MLP neurons of a small language model. Each row is named by its layer, matrix (gate and up: input weights) and neuron, and shows model dimensions 80-271. Each number is 128 + 24 x the weight over its row's rms, rounded and kept within 0 to 255. Numbers have three digits each. A neuron's up and down rows have the sign that makes its largest values positive.
After each neuron's rows, "fires in" lists the words (lower case) most often at its 100 highest values on Wikipedia text that the model never trained on. A number after a token or word is its count.

L6.gate23:155099173147094107084120142132115096120165099135136091139141118107110120126128109114132149146158175147122148130147111109122121150132117129108157088106139147120159125158153110144119124107107144165093090131104113123120151082132158130148163113106073156084142162107146084151139129157157210108161094132093093138134156129109115131126119139109115126089124146106153120080141135168101148116125123160102157161128109126151101133179122140103136180134122109131105159142130120124142106144121117118078153168077120144128110132139133130150107117146142148128088131171107103147121141142140113122
L6.up23:115075142103141136117095140145133125142116115108183107117158101112123154140147149137116149121119152141192102142165104155144122139096139112146137153137134146138143166149146099162143150153090118123101116119145118151129135118154129132082124128082100147134191141116129118158133148131083176145130138114132125124133147112138146133117098133113121120104089143112130158126176126166103179122144124134115131114142124066150147125157162142121123122134126145098074100119113132082173137139133176150079133135118126113110114094134130157124105123144090124095133120152121122120137112110121131135
fires in: "been" 17, "had" 17, "was" 10, "who" 8, "be" 5, "are" 5

L2.gate242:127153138135102135139144128128120088112178129079140099102099125142118114139105104128113161141157135142128128111112097145139131126143133142153135104113140165109119110131180130158075113132167102113087146159138120088113139179104142074154126102152154106133061124091069109124135117145167141085157139139120134109143121126115098098146165127146113101119092149151099130113131154120099128118131141157126131118113084130085124145153136106135149102156085102135109126164095151159106107132188106104139130174165135171085128178096131143123070131104116134130115130107144087165112113150149125111
L2.up242:085092135117120122138196122162133126081130077124118094110099149145144113116096120180149122139092139143143130139143114112182167092164147107131157108141178108113096121129165138159144092119140105164137175125124132134124101130119114117105091140097118092104133143094102109085098180140134080114131085134075126154146157107130121128104109093125142155138127111151119203152117140093138099080198150117109126128131173125122166115121136139133121077129103087135146111131128135154142110161140107135133124105141078136134139148141151099141086123141150149147128152152136126122150115103100123147
fires in: "these" 29, "this" 8, "no" 7, "other" 7, "cadenati" 6, "which" 5

L2.gate336:102151132137132155123095136158111124124163115097124107109131108129079118170143112122126159093143108129161163136112116114128171132090125107149108166168063107125153129145142128132132171161128161185145140159103156126140131133143147125149077125149117170133076142154169143090087098087107155118131159111137112118116072104126118132083154151099139119105137153133128138109163161142121126125157129137112094108130133132164131139128127137155147185157098098076149122141129147160064133113094096134147141122116121116123157097162096100141135115175160125146118085101107127126132090133111119140
L2.up336:161143156144113146097131102158138143128138136113153126154118130130083107115147099112113150115140134089159122149160154114123137113137140090113118139129108126151174167101116090108077138141115104148136102130119113105112170179090138131168114152143127167131111120146141115137130092165120137108136132117130136089107088086125135122121137157167102130119150146104156160122133112122124105110147108125111161142124192153166123152103120098166102172129124117115102121105143159186142139103122157144155133069096109133104170135150097149133143096123170132148136099143091146099141109135115114138
fires in: "became" 18, "as" 16, "the" 14, "appointed" 10, "named" 9, "elected" 5

L6.gate564:150082115106128083104107127149134146135132135131133127142106121151110126103122145096118180137134140088148113145139168153163120057099134172154105081123134122139157115145165148116152136159108156100136093113182159124130110147122095118131107124081104114119121138175124108122178149139140110120138130114088141135086146129116105183138128089130128138102113137100155128134136095145194125156097134140101072148145169069140140149143101175125154162127100122134159124113133115137099100114102116134157163133149105105106118139117128129124141102127144133164098136138135165111126129111095114101
L6.up564:129118110141120131145117123122107095105152061128121114140091123138150119132065150132170144131160130103148154197141140145151093158144114115137134152133129100149156124128121172124138187141121130149164170131133117131145092139145122114102098125111166116133108137153155097126163132184139134169093108104074092135084151168131164113115188146109117128159166114134111104128120115167159103086140121133132173146155092113145132145075100161110144128142115154127105135130179132140132121130105131126099095114116144131141148093078129113100098117122184136109151123135147107113111155133138111141
fires in: "the" 88

L5.gate512:094093110153117137109124123160145154088142103171102075127124131130107147094090155127109140106135117141156191113130129143142118128100160174080133099140167109121112144151136079118130192151147134127118116150171112143140090115158142104119101114133125121125115161172107113118149122169120161175096104145122171172146124123117104075135108139108109079132127139106122147132123140149143065128116122162089101158152109106152130115149112192159103149163101161090120151126177157125124102165115129097074127138098128118116161199160088119114162123111145126164110113146127154099105158138100125111
L5.up512:142118134128135132090180143148130104149119106158129092124153092114101137131140122131135099180168147139143142131077127137101124146128134092125136123166130101130132144097105129150142140155150150141144158162130130145105066134131144108113137158133127084120127131171104118123102113154141117127152122114136106145115117127084127098119114137128115116138161110127114151144146113152149105085091178140137142169170137107147096123088141160130116150132115139099138167076156096127105109092119125121124099131150162107051114111192161175135122134167152140136171145122121161097125140148137147109
fires in: "said" 21, "because" 9, "found" 8, "that" 6, "felt" 5, "believed" 4

L2.gate1050:138160085104144084086093105144097150112122144096108124121119134145121128101126136091170122169133141094095095135153111114075121111119116111121144137123110114123131138119088151102106145104158124071116100140144115128139113098091101146106155118126055126118153165131119104176151118120135136166110105083155186152146132099168143126143158138150121156108082132138156114121113152146163114099101120111131115135163161107119115106108136140052103113082134108093154146140114085127101130135143117107123120124183134130096127135152140077138139129113130143096124119118107094084070128151142150097
L2.up1050:090114125112119136148128080140094170119146103099162133069167138150123141136117096145143136114142164125123112146118125113134104153152077099082180118135082172090124138123146146143152175155147146069187115164139090148094118081100118144180116139124105139129143116134101117160160123115100104152091181134140134122094124125132098115124144107116139129167113134133105154119148142168125119146141129103097149123119119201110131114120157108105110112142112166127159124101136075087091137116161118107128155096119143172114118151129127098126096124159169103163148133120168135108093133134139122121
fires in: "the" 80, "with" 5, "early" 4

L4.gate735:081086092150133104143095147118127182099162134100148148156081127152135145102109121116111121122133163142073111079134111113157104172094158179112129158124151123160106116162055073097131112135105107186119124114113126164144107136145150136151127147112135123141142096129145091134113170150095111145136104136140132135121149085098136084152121151155132142119159161118136157177146150111145135160128129104133118090083114180089143114115178130142102137103132109167116097142165118126166121130137145108153118135115111127120118139079115107131147165127161134089095138111111123137099120131098120119
L4.up735:104119095142118148109134125084109154139142144125175152104095149125113141120117132079147081101135114176094111113134130110139098167092192090114082152102149108112182107136091128146132119151130115154154108137118106161098111103137133115140138081170162120128108185143112110090125085115157108106129114154123116152133114147140080163149075098123100138139162128131107098115137140141121153099105103111141068115133117158131108131125137110162104155148180161154150134102144163095073120076108114132138128119144104172126135076135139111105124151127151164096143118092096116093085155109122169130
fires in: "the" 56

L4.gate881:109113103102129112157137105171117089121132086121158138076123120111088111180115094118154134143132136135101107175104113087118154140104154070117164101156160115103120141132111094127111123123157116097131117115110134142158135107125140182129122094107150123139155124069123138100145145133099108123095145091151145131153155111123095103096104147128127099140136170073102110132131159145189105106142081134122141126130126124095157134097114154105136177122075102107105139157137157134119128128140169153132136122153115133139102141111134143096133113135104089110159084139144135143116131195146124135
L4.up881:116121132118107153182086114156183111169128116136174117125094116131145159127165138151135085106079127107097150138115180153160176111114106116153110142132159125128155122114122118127127100160157157115185159152097134106128141120147139106090143143116123120094131135125103144120104135113150137122104154096136132110139123118102158081099121145168141139098135139121116099130094122152139102140128104135149131110151122117083151117143134158171110136175136111136145139134123159116152096117145134101165097128134103111131077121167126130090121103111117076101117155137174134157136171080116130120
fires in: "was" 45, "is" 6

L5.gate149:128154178137110131094135147157110107151147150141082101130139137122136153106087118138144107153136089097141115120087084160085107095088117123162138066101140110167096169141144123098101105121147113085112099084083129114135162140121124109121141079118137146140157088144136138127147123162106143141107114125102131119160162110121172113172135135172112154120116125141151143122126131096126162122121131124112112132145159128079155144102091107128154086148091148148109095090121084164140107141147085122133174104132121148178121104132105116095125126086158149073168107103122083132088138119135131146
L5.up149:137155166108091145106101165111102118158157172112076119149168121137093094136164147137150119141139139122158146156088154142098130194089088119110152103109133133109156131133128124133169137101109080177125153143130112118125125151131125060133085107097089135141126132138113145115150099108168159128112133165144082150143124115079096104156112178145119149148149146118125151123138078137154123126071081090124139157156172145126116128166109124126144136129138134158130110125095155129118147152158080095110124151113102119114149119096158139153127165129135135140154121132120153137133120095140127135
fires in: "a" 22, "his" 8, "first" 7, "one" 6, "four" 4, "their" 4

L4.gate22:098131139099124154161127109155130143126129122103102133126135142113157125112110113149121117104138134115163100140158117146149068084166135142147127191154121137076161133164131122112154147139092110170118107117154134114107143149078138163096129123133105101086119139127109098141138120124118151126151100068090075127102095109108101157115142143155125145139137137127111117123125141169150073176110121095115112145123124150158120102114099145093102125136160066155091144132139097150135127125088124132155126133086105119142098130141115134114109143068089176135115156110135096136118120086112157121
L4.up22:113134086094134081118103116106124116104106141082152144165117146111118084108152145125161130150105167139134124148127141134155138158147122099109135122135057123148136112122161116095173118098128126133109090136125143179147128149102110167107098148130084096143133127177101102172171165129126115124151155140140141162141134130117070179122127102154107123097167134133110108112132109142141118133111120109162123148100124121128138174105141135128142161102116144152089173123125157102114134155092121158159146132093134149102092185144092079182143189123111173183148095157113151097111096099117166127
fires in: "the" 82, "theater" 9

L5.gate1000:118131123159171170182132138116152115133084126119123110114074146108109151112133096084151174134161140105151129122169171110128122166111156144135173128160108134151155176142115139124126183112096113125146086130156096121126147148145098119131117116132125118111109122181142181093143119108115128093157153080138095115106114156100156086111127175112143129114129109148121144133160070167086139170116152113158129061137156145177138171096120083121117130154148124096138137148154146150145179122133154172114129116109153134081136125142135213116133094101141119171098131118137119155105128149110104128
L5.up1000:153119108174177152129102109100131172124142131129116129108088141132131145104142150119123148119138132106153183111150125089145112150091184133152121115141103101138146152115124143177154201109175078130143099130106143122149149132132133129109151115100147127106089141132175142136131146131126127116155138131123113157134174168128143111110119160122115123123126099116125151110174148121073134139140143107144104098116118126184152120110106110114111152135162113135158149174189164106121179120124103150121125106100169117113149134140097202129143143097164136148103120126147091161156111136153117124
fires in: "as" 36, "the" 14, "appointed" 9, "to" 5, "a" 4

L5.gate907:102125137181137094115129107169133166173129133186116097123121132134126135118182089146156145147086136104098121127117124109186162095108122162138133148116121133090138105154136099103126107108121150151155104112103158145152139133128144148163099100145123140120127135160125129127131098143096108131138108123102074131152118127107128161111128185164125122127152139133073121113155137149101148143079131161117130130097118120124144134139106131142102102137087142143116192145138078107149148098092141167168145143181119141172150121130101114136111121079117115141147166131096155110093121152164158114
L5.up907:131130092138129072162135141155168131122137095118095121149065090104134128143116092075131119162124125146083054157119130133154152133141116173116123128108132129157131141158124140141123157103109100119145079155120142102142136099088175147134167149121110115100109140114040111123109132152117112133169127145153121137143162137140166148106080095149123110164136142110121145110148154148137139147155119172152084139136136109103124115129085129141123141112132124142138144171145122087097172149116130163115098117120141191144106114086115125120125126120178144138125147160122150098130123144133134144
fires in: "of" 28, "the" 17, "that" 5

L2.gate353:120152150105154164125090095138138149116135139147143115147149155147170120128109146116160132143126151133138127144129086114133143158095157106180132079114122108120135129121106147165154122116084187136095139075149139160130133151146107091118149130103117144141107105151140145129167119096112150141110100150114155146093120128130169128137158098127181070106106123095097143142138116118123116103102164084161136119119128125106128099143122117118138186111149118116157132088140127116118172128119113111149141130106150164139133114146141128163148103154155152122127142150128096137133138080193167127
L2.up353:107159134119137190130151122135106161101145157126110103106150151136104116153135126108153107170095149101172157199127112146151152133117130115142119092098123115124161110131136121095159161111120160180099157125099117133162153130189104136122108148104130128089072136103119136170141114128104152101094071138120128164116138106073142113115110138131160100145130145115118164117147147087120135126150174127134138117123180155143122116115145105144162147113132127137128133114121130121114136117106156134136164122137106134132162131141145119141137118114136101141092155116116111134142128128164144071
fires in: "31" 24, "30" 20, "32" 16, "36" 6

L4.gate482:138173094136130126096126105140130104168125128074101124088096129152104144129142167112131148114131107101126124164130085117133155144121123118193085137158140110133118124160129094106132126140146135091129171134093117130118151149133117133155134099153113109151121127130095167107102110130161096150141102107127137123120099106158110145133114074148145148146137119136135097127095104137141107115111087176155126126106125149101121153120159145123109139148169145144122137089140105087114147100118113183143186111123156138137123132090119189126103131091106126118130147105152069144057102098119066124
L4.up482:123096120122084122148132144132092130147110126108138177135153146154119171091114162133134145135142147156062126126128130137120107175104145139094129124133180139139131127143113108162106109090119112164114090106149133061133128145090143151155074101141127094102125090135135125167157094160089126137170121146089153137144127125118149115121166155149124106137148146128151136156135124103162149113147126071116174146121164137100116136110095120106106164160104096134116177159108137155117098141150080088117135105112101154135145107142114115116125155193144144116143083127123121161141110081074141137
fires in: "at" 30, "the" 28, "from" 8, "0" 6, "in" 5

L4.gate746:149089104114115141150128110168166124142117091094111178098109134103149158156136156159111130163110133161098174116108106082117111101164184116104103136157165111120142172179116121156130113130120110149149164113106172109156149110120144120153113120149161134120101149144114145135116128101132130125104118176096151129144155122090084153111124089157128124150104108167119144142109151160109168106088162158155088075127108112106136178121148084144123100141136129143111120152115145100120120109123081131184101154159097169138103130129131117131145117133156093125119155141086165129141128122172120132
L4.up746:104158115101172108140168117135170096136127121083126121103115124124156140122152129120096134152150193152105118099134145156132152156144155086124115142115109173122104136203136127124146133094154138133118131122134120135144174109107141112122123127135101135108133148154147171152117113148156111159150093142130127107105118138102090128123099122190147069136126117158088137155133140123127167096105136116103138117109132176160113127145137104149152134118104112123119141141108080158089140075132093128154138142163150139102096168155130127153162096129141123133126138120086159162141136095127131159
fires in: "the" 27, "of" 23

L5.gate730:135127155161140149112141118118104125141131156078137148097133098127155125105151150136084146100151160115102111139127087053153096110117126162104112092117139113154083143129113106093162117120153147120105111154102089160166110128135130147130086113179103088137131100112093145112115105140142081155141123103135156114123089123159150164106109124153125134112115129102120156154158107073152115072120121102118154152132135100126141150123152113121141111142169120114184161125127141104124166141174150123184166134101063143125181142119135150153133115101177126112094098150146131129120112131136115097
L5.up730:128156158149134131127134153120111116152146159140128134118151075179124158129164140132119135130103128141116152132150138083128162128147115156124143116145137144170126115099139151101160111145112150088147155134153125075112080111106137115167137102156147125148142099106102132163114146111120142154206155089112095197105104105119130132117151142143120106119132179130143139131126140107146104087124113101137127131152100124088151148133143133131138124108140133098150164180111154165091154131155146125149117150088116216117091119159114101125123105133176142133148061141118063142128091114139117097
fires in: "the" 20, "at" 14, "from" 9, "attended" 8

L2.gate584:104100126114123115148100114127107088095147143152179135110098143083101141119158139117109079105113144136135129158094133114147113104119147136105166132098142095143152141106161158133122133175144122146123119122155125152136151088095146099173116110163157114158108130142151099155105078130086123086143158130165148130121098114166107148109137117126144100106134144113129108144115116145156139140180139084105135138153096106158118094140188104133150165126126115102134158105119134112100119101109080104180138142128136111167107134098157134136134095177143120143107114139127151121173117131139113124
L2.up584:119101134118130155190096116110162127138143075130118128127136146121120160116136142126121089087139127142148156106088144116107145143115136125113109155094110134122151132124166136145113107140135143138122121160138137148087100117090127126111112114110134109103118180148102122168100140093128134114149120150098150148105154129132110116126133139139141107122100102113138112138123091159156158147173121142101137155166090149120118089127114168124100129142162126116172165103100172142105117127119131085135151117114149156127113121145126133135141118066138102103104076105134139142139152103117126192
fires in: "be" 68, "being" 19, "become" 4

L2.gate172:132136161114100167146067135084146124128135104151081082134114093145115152128116134137152154135123111105177115081103148153108137128058115137120144139127154123124124122141176126085174110083090124147124137142118158125115156121147152086149155125159126150114139147144126134146117120118118131140124159140121114101141150128080109138117111091116172121147148123151126127143151153142129138092143082154100136174114137107077137151111157090135118133143159165117122117170137110141120066125143129149104118115133073133125111129124141170175106111100154131089141123129144097125110116132109142139
L2.up172:133192131092154153131066114108152121175154084157125102171117103126090167109139131153119144110132143125150153113132142137149094133111150116110148153149127124174104111115146112135129125093104101129135150126113147133132141122141152105108143095125116116119137096174148149124101139103110120153109161138132150116149117128127133130107107115124095117127107127146131170114113170131083170097131127148113180137134176083105129122086125102116134157155112110121131157162117132117162122086151060148146102134105137098151144148120111173143157130142135130127148128126138095118160130137108096130
fires in: "one" 19, "first" 14, "last" 10, "next" 7, "four" 5, "another" 5

L5.gate454:119123109129129121117112135145153116152146140114129133127125140144096125170080137173133141134123081080150092127136110080121121130119174124087136132138121133126113183098086133142093133117179143126115154128088083155099128170166095107152118109147159123144143130143136157140149053114121108092136126150111101126102155188146129137128126149122115141137144114111183146123121139149150108172137101122136154132136169120169167117132129104087166142170089102097109159114184174091127073100121129102165116092088093128107124092088120161134094109130117145125107103152166090102115137118158120166
L5.up454:133123088132118162147115111105134099063110131110136135142142128141078140085124122102100126114139149138108119141144111076118138161160133134125125105123088142113166093137141112122160119164130134130145141104090106179088131136121124113152146143149127131123160096146171145104152095153135140110163094070114147161124152147136095136097140177104151109112128105144144144134154095144112122131096117099103123152152140116127160165148115105122148129120119162132131133097181059129156135116147108177163162078082150103072120140113120137155142166088161090138114139099145145122108100118145137143
fires in: "a" 16, "as" 14, "chief" 12, "the" 8, "s" 7, "lead" 6

L5.gate873:133139107110163145118096108096122124107147097084099163094144108134131134177114107110083150139109119082095128165088098145145130087114124114135160120159137145102138107140138157157108131099168154112103095122111124147133128125130126112124144119147135088142123134111144101135136148142142114159115126131115141131142113129161126127136128158148103130164108121123141125152133127113140100117118096139107173137123155104147124151092162123135152101169111161144124120168126130174095106068113146109085133120147143137145144158105177105143111108137121111174133097113123100122164131162112100140
L5.up873:121081115098120121067086104139145096156164170172094152126101134110133107127131129171140111103148118144089129125162151144102071143157112090159062107154130145158173091129131117157095118148130170149161146111109126090166104137131138111088105142120096120064114129116123117128120094137073145114116146101120168102089140136167113123142127159078126126102175139127129118147109096116124133125096127110119160141151121117141104140133147126135091145127126134099117113096119136113125146107108147151149123096139134106138159126068124166093125152138093151109125130133129143162127086150143134110
fires in: "led" 12, "been" 12, "and" 10, "is" 9, "be" 8, "was" 7

L6.gate211:146142123138120135135117162143179108111117131171144132123136096155136114083076100123085164138166130093131115126127140130138119180123131148117131088115129110096115160137117089162102111158133139145160129077116113112135152119093139133089085148151166136117137140129150133109155108105164128151110129115134110127113131119140119154166140104135140146143122158139136154143153162139105148118128100155143144143112111136143125128139114167141154129136101136119091119159171130149091137146079148117118128102161119144123118159098115081119130142095124164077120109142129130112113157110136081127
L6.up211:158116098157132135095149152141155138121121179128095138111138116123128112133136092128147150117143111087069097125172110180162085170144155139094135127133117080116120184146135115135119083146150112142113119068111107124125118093103160091104134151158147146113162142061143107113177104108123118145094115116190108119103125113088136151143121138120106116118122161107106119125130164151111144146117103159132124113133109088118129158136159152127138124163134142120143121107162176096096131123100124099142184119132109130096140149147124104156180137089131163106116135118097145152100170115107119170
fires in: "the" 58, "s" 14, "its" 7, "his" 4

L5.gate967:087147144126098103112150121123130152099111126124131138109132097130051132155127131109155151129143128121104139099092092149169131172124131132138140054132133106075118126146126132134137103136090151132147109184133132168095168121130130141134134161127089105088122104132148081132177159130113101165136079132177137092113115132137122149155143119144122083110113162133115131130092166126087080087122145147125128128117120137073151129078090148144121137140147130102103113127149160117141118101102174144129151142183120133099081139142143132136105149116122114113149135127166132097091086103173094114
L5.up967:117127176145097143123118097136116134159171137073140145110150160163137121074117104150133151085080131133152144126101120122139150157153143165138143057192116093118167131104126167138118136102116100132157131148133117087108107156093102152156095127115092175129056140103138168110120127164096145134114156131144115088129147131129112119124126122133134128111104154116112066125127144135146100103170111119108143115107134144137126166108155109122143164144112153103140095141126106115132118076138131123130134119120128167114122135116162169098126150118120103155107121103137114126112107141090090111
fires in: "a" 30, "this" 17, "the" 16, "own" 13, "his" 8, "s" 7

L4.gate261:157090129152181167110147120143084146121128122145097139093108153154100113115149159100115112180126155122145141194116126085161099107076172103136150131127134121122118087149095121114149155138132136127099101128133151143127103137113107142118164132125167107150115088149128119120131121105175102130116173123129135165126119127123083162123124153154128111132106130108111095135142139140158139124115116155116130099109090174146230121168145188124141145130141121113163140156149059140119109103086113101086131124149119150177137118086134116122110126141123091131185150139121127082089114123110110143
L4.up261:113114096110123082105115118127103137120119102113088157158128089159132144096101110076086148135149120139117127157162101114178154157132126173143138084157096136113154170160135132106129140126163184144190091143130146113133092067147166079119137135161128149152158169138138092155137104122158148134139107134150135109104145137129150095133121171106145149111142136098133171103147075114171137120165120143153125119103113143112164112133149120158130131127151111163149125170144184120108111072107125128082123164103181118108099102109166105088133126164125122152156151151111146119126139146105151166
fires in: "the" 68, "a" 5

L6.gate432:142124117160149113158111121110131106128098114137151130118125122141119154118138130125104122175130147115133139150157079128142150081090096094121168181149149130126168146111136102146147163103123102142163108093151088141110155126080152164134111126153124109061125148126160156153103112113104105115184116135118106098135083090148116117152141122150109133155118130088148139173111138106107130133106136136125114139145167113166154128135135120139182087163121117154123137120107090113078133117172151103116113148126106174151102118127117114068085135094109111147149166146107160111180108087167110106
L6.up432:146097113166172135134133093109145090108119081169149140128089163147110180120106118124149129144128125157149132155136081095126128173173118153085139116149113164126168136127129129153156124152111127128141084106166109123122133170077091135121107124150111142107156139141135184134164157121149122098148106128155146129194092126150107133142116114175100102132128151101133137140158156127094122097125138109101087121124098120158154166128136087161100160174177115160139126068114109144129133147165139112139114124100183163134108145124098105124177133148131156081149140140130109101140079087133110101
fires in: "the" 87

L5.gate331:116094138157130112164138141145077094124156114074112108124175117141091122109118119124127125115101183145115109108123141179091160094113152105104164123094094132093131111119126158147163065131135091122101101163130085124114128130154133112152171111152098142135141125172159085093133158157113137128138147146152144162099135132139071151144171128158153145111122143120137133133107073140150129115097137091115131114150173131173118134155126133129130119120103132133138147139102098146084101116120159099169145093153135170096113157184133177150110120128160139135125139135114073130121081133149150147
L5.up331:105116119095141151215117122133136119110139129138143106119124132167162116135127125183147110123140155154138151142145141148143124140099156145089145133175113119153133136117125103111146126130127154123146165154116148173127104144142133101134135166137101155144177177123127155142052117107109118104162106105136167119172101098131167108138133132137083143113150110120183118137137143131167145122146136150128134166174143147105100170132125097151126131135128169130133198085068167102094141110122099154129130116119091121124125147130130115138145078172126121178178081121126082144121126140154183114
fires in: "as" 32, "held" 13, "this" 7, "be" 5, "considered" 5, "that" 4

L6.gate731:144128151148182108097123110183062159115145106084140065133110121127133138068122115161130127155120114172102157213145109099128140164095112106106127119092092110102173133124112131147135097165121121110090094158163142120102126074156125125132119109168120129140173153078074107144138088130105136165100134146146163109148147124138157108121112123079138100121165140153155107175092117130127122130151084100111126141140118160136147078125142136133159163135152136127105137130125152145143078135134135078171159136112107101131142123164126160116147136153124117145149123147123145139125133126140151103
L6.up731:109149104132108131144139137133161085116124126128124148126124143132120126111129096112066139113158104129148132163094139141121143139128162087095167137134137112107133142117127155111076154139139106145108125132127084143117099118087145099166143138121130074137109145135190100105161139128163142109152132150147121122167160162095149141096108121105144124143141145149094080120108107125150144141166139198149129069150112138132136112142143091134134135105120128129107121125134105131117119100182093097117124128127136084100161116110084121102116116130144148143145125127149094167093166072122148138
fires in: "as" 42, "was" 24, "be" 13, "is" 4

L2.gate292:111200131116131119099125081125158153130119091083145096142122131155092065146135134148111155128127137174152122137150158153136096150086169127135158140145092109116101152147089118105119149122163130080178144118098071123104097125113105112108118137127124127122146103108127165104112123160120147100121131141149152125136112102111065159099134161111115127119120114150145113143136101126153113146128132127150101166123138121134126119125134143131098135128149156089092148146117171149151089101156109132147128150144160098135101148154116106128117146138154117099139129103123112152101109128115141127
L2.up292:123143142159094124097114143123149202153129112167089082112086113093159136111141144133144142162142121136127148145145084156134116138152138137124124090106120130123130156135095125127112116099159152101124179141152126150105087112149132113102146128132132117166101153158143133138102146105149111094155156120115118136150129149167134136131155102135141141151122119092085124126132124140129129112164173095084185123077135117119158161117142114109151152150115101101157133163136114106136093089169137118103111137151141140131144135163113133122112126140099126130155143144128080195132110144160135099
fires in: "one" 13, "same" 12, "each" 12, "because" 9, "end" 8, "that" 7

L4.gate740:144140157134152100149134136101115151096104090141098104117114138126126137072126161087147109121166081150136112093144163122127074143066163161122128138108143198086189168146111160120121135151136129154099170122120152139136135151101147139144138119166120112155160155119092105130119131106116129114174128174135152127115130092078066145115117106100163108125110163142137115140149158110144098116149145172130129142090134101093148113130097104144134122164097113136131141151141138102143132114146128137157163121106152158133166114118117146180113115117114182128128158108111134123122133120110136111
L4.up740:099117124179169115155143143121098140141130142122132152124112125147120137080134120132155102118104149101140111139142108084116156153145147126123106112119134120130104132152109107133133123149134143133162112087087084148133177128133140122096132127131126106146128121101133109125155127123087111153105156147131132136113121146109134164164107118122161126107141125094060126167138111103144112135131157119152125146151126083078109174133122092105120080132139093156107173048153192115105121120136087130137163070138122182138118163120124104129136186121123110150136116111101142136119136177101108121
fires in: "by" 49, "to" 12, "from" 9, "the" 5

L5.gate445:150158139130140105128115130102129100115111130147120101096123065153116135136133150108110144113130100137148110107157119117138122062117149140140102176150120160158113066103132116097145098132125141101113108148105086113122111103103155139140126120152148138118146124125147126160138127110168133150141092081117115148096065125118116150147081102121179129129107122085103110140119154139158103113127103144184118134136153114116113147160151178110129133168138063121107119161111150150143155140106143119119148144114120084153133109141171168127098093118143105124085123110148112153118141105111147094
L5.up445:161150091101151188132129153137134126113119110125123111109082083199124178108122161069132126140153111101161141169129110128131137179152150125104106166125077146110118093132111094149106139186092147114133159115124134116141140105134146143107101103110162135089140116101134134119130080115119111135163132102107123135136084129146138138104088120125138123136106115108135122103134137131125088097074096137140146176111135114136128158135161130126140187119091115113134132158134150108124138123112095125087146115117121089124122110099126176138102148120142108188118081139123159146145103158076114132
fires in: "after" 36, "the" 10, "upon" 9, "following" 8, "toward" 5, "to" 4

L5.gate943:104117101185103129146108100182152137130100116150126121099110103132116149146139107148079141125103170158114136101123147130147114169142141158066131123117105096134103139167150129149105091127106122137166165101083111128110118127163163113108120137174100141124120092123149142106125133115131121168143087148117129172107127121132123089170122115163119088147119139123167137120119149152091107104106099152152152073152147092100114179103137168161111121124129138122136136154175107093136117161117105128100120168146131159138130163142124176155164146108107101121153159177122148102100170118105098123
L5.up943:128130114131142111123160122144161132131134117112124193115173102104129131114148088129193095132119104116175153132104116093125111142082102154149113110114161129114102176167150159136124145145122106132139128122101102074127103113085157136101101132133126118127095173100108153157146113105133138148129075138130101134138119107162110106128141113123124115201131116123161168081102157134125124147075115131127088091157120106187112109151115137144118140151158130113165117151157152108142144104123112105153120119106125148125097161127154110120088147127119130161104164101119126113143130131132131117
fires in: "the" 43, "a" 15, "no" 4

L2.gate1087:111161118185114176117148139127135097096132089117147135122101111139143153165102127125137175129147142108134121105123164080105121109148151168051105140085105093084102105125105123127072132095099110166136161141164130132104120072120098092136125151184123130106121120164113121131124121119089140121084138106155155139108107113111119166116132048153115151086134129108143195112114103108095122121100120138130082143139140189120158116117118088175073109132139120120105106126100124120139104143131157147134141148128112148149104132100134150112124120086111149128134111121150140130078115156146145109
L2.up1087:146127128133125123121147116069123103129147107155140148169143121108135131129113136141110106128162138120109114156136110124128133129131130145139108117132112144150163163134109156096107122130129068114120137133125166143145151144148114154180144099149099147156116076137140114131127090122124158135135124138126116138126115120114134136152137158138111148188176098128140091125120114107150150124124114103181165111134122130125114133122148087157189179119151142129117094122139099118110135127133081114117093171109096119080157164148122123156099091112117117120164118155096123173131121137089160142
fires in: "states" 50, "country" 6, "times" 5, "countries" 4, "hifk" 4, "cities" 4

L5.gate84:113144107095153146125110161123160117110147111168163116160147144142069112131112146141131144162140145132168133089141096144119165115142189088102139157114125128110147145148117144123135149137097119160109121073149135149166130134147131112147145145113108116127165122171169129129138192087127125122128128085119074114136140132130117097098151155095136112111138122101115151128177128191172144077154150121095123130169126138131143115147135140139120099105127121071133160146171149134102121141138088132114158159098119155086149133141121168144146097138136114113141082162135146151117132093111132155
L5.up84:139097124090123160153115159097110078096161150146181135164197115127137123146106123181109133179116112130118139112125074135125143130133176101121169141103140110151158144101123130153150141163103128154111101089148117121149078148126128130131123110138122136124149113163213137123125132136133113082123098106117123144142154113133118070090108127079127139106145090125145165152138121147151133094138111107090149124154096119160161152116120152156121121140125128114138108124137128156120093115126079157132112149107116101083100129125154122145139114154190135153172098157163105102146121109157129167
fires in: "a" 23, "was" 21, "been" 8, "as" 7, "became" 7, "an" 6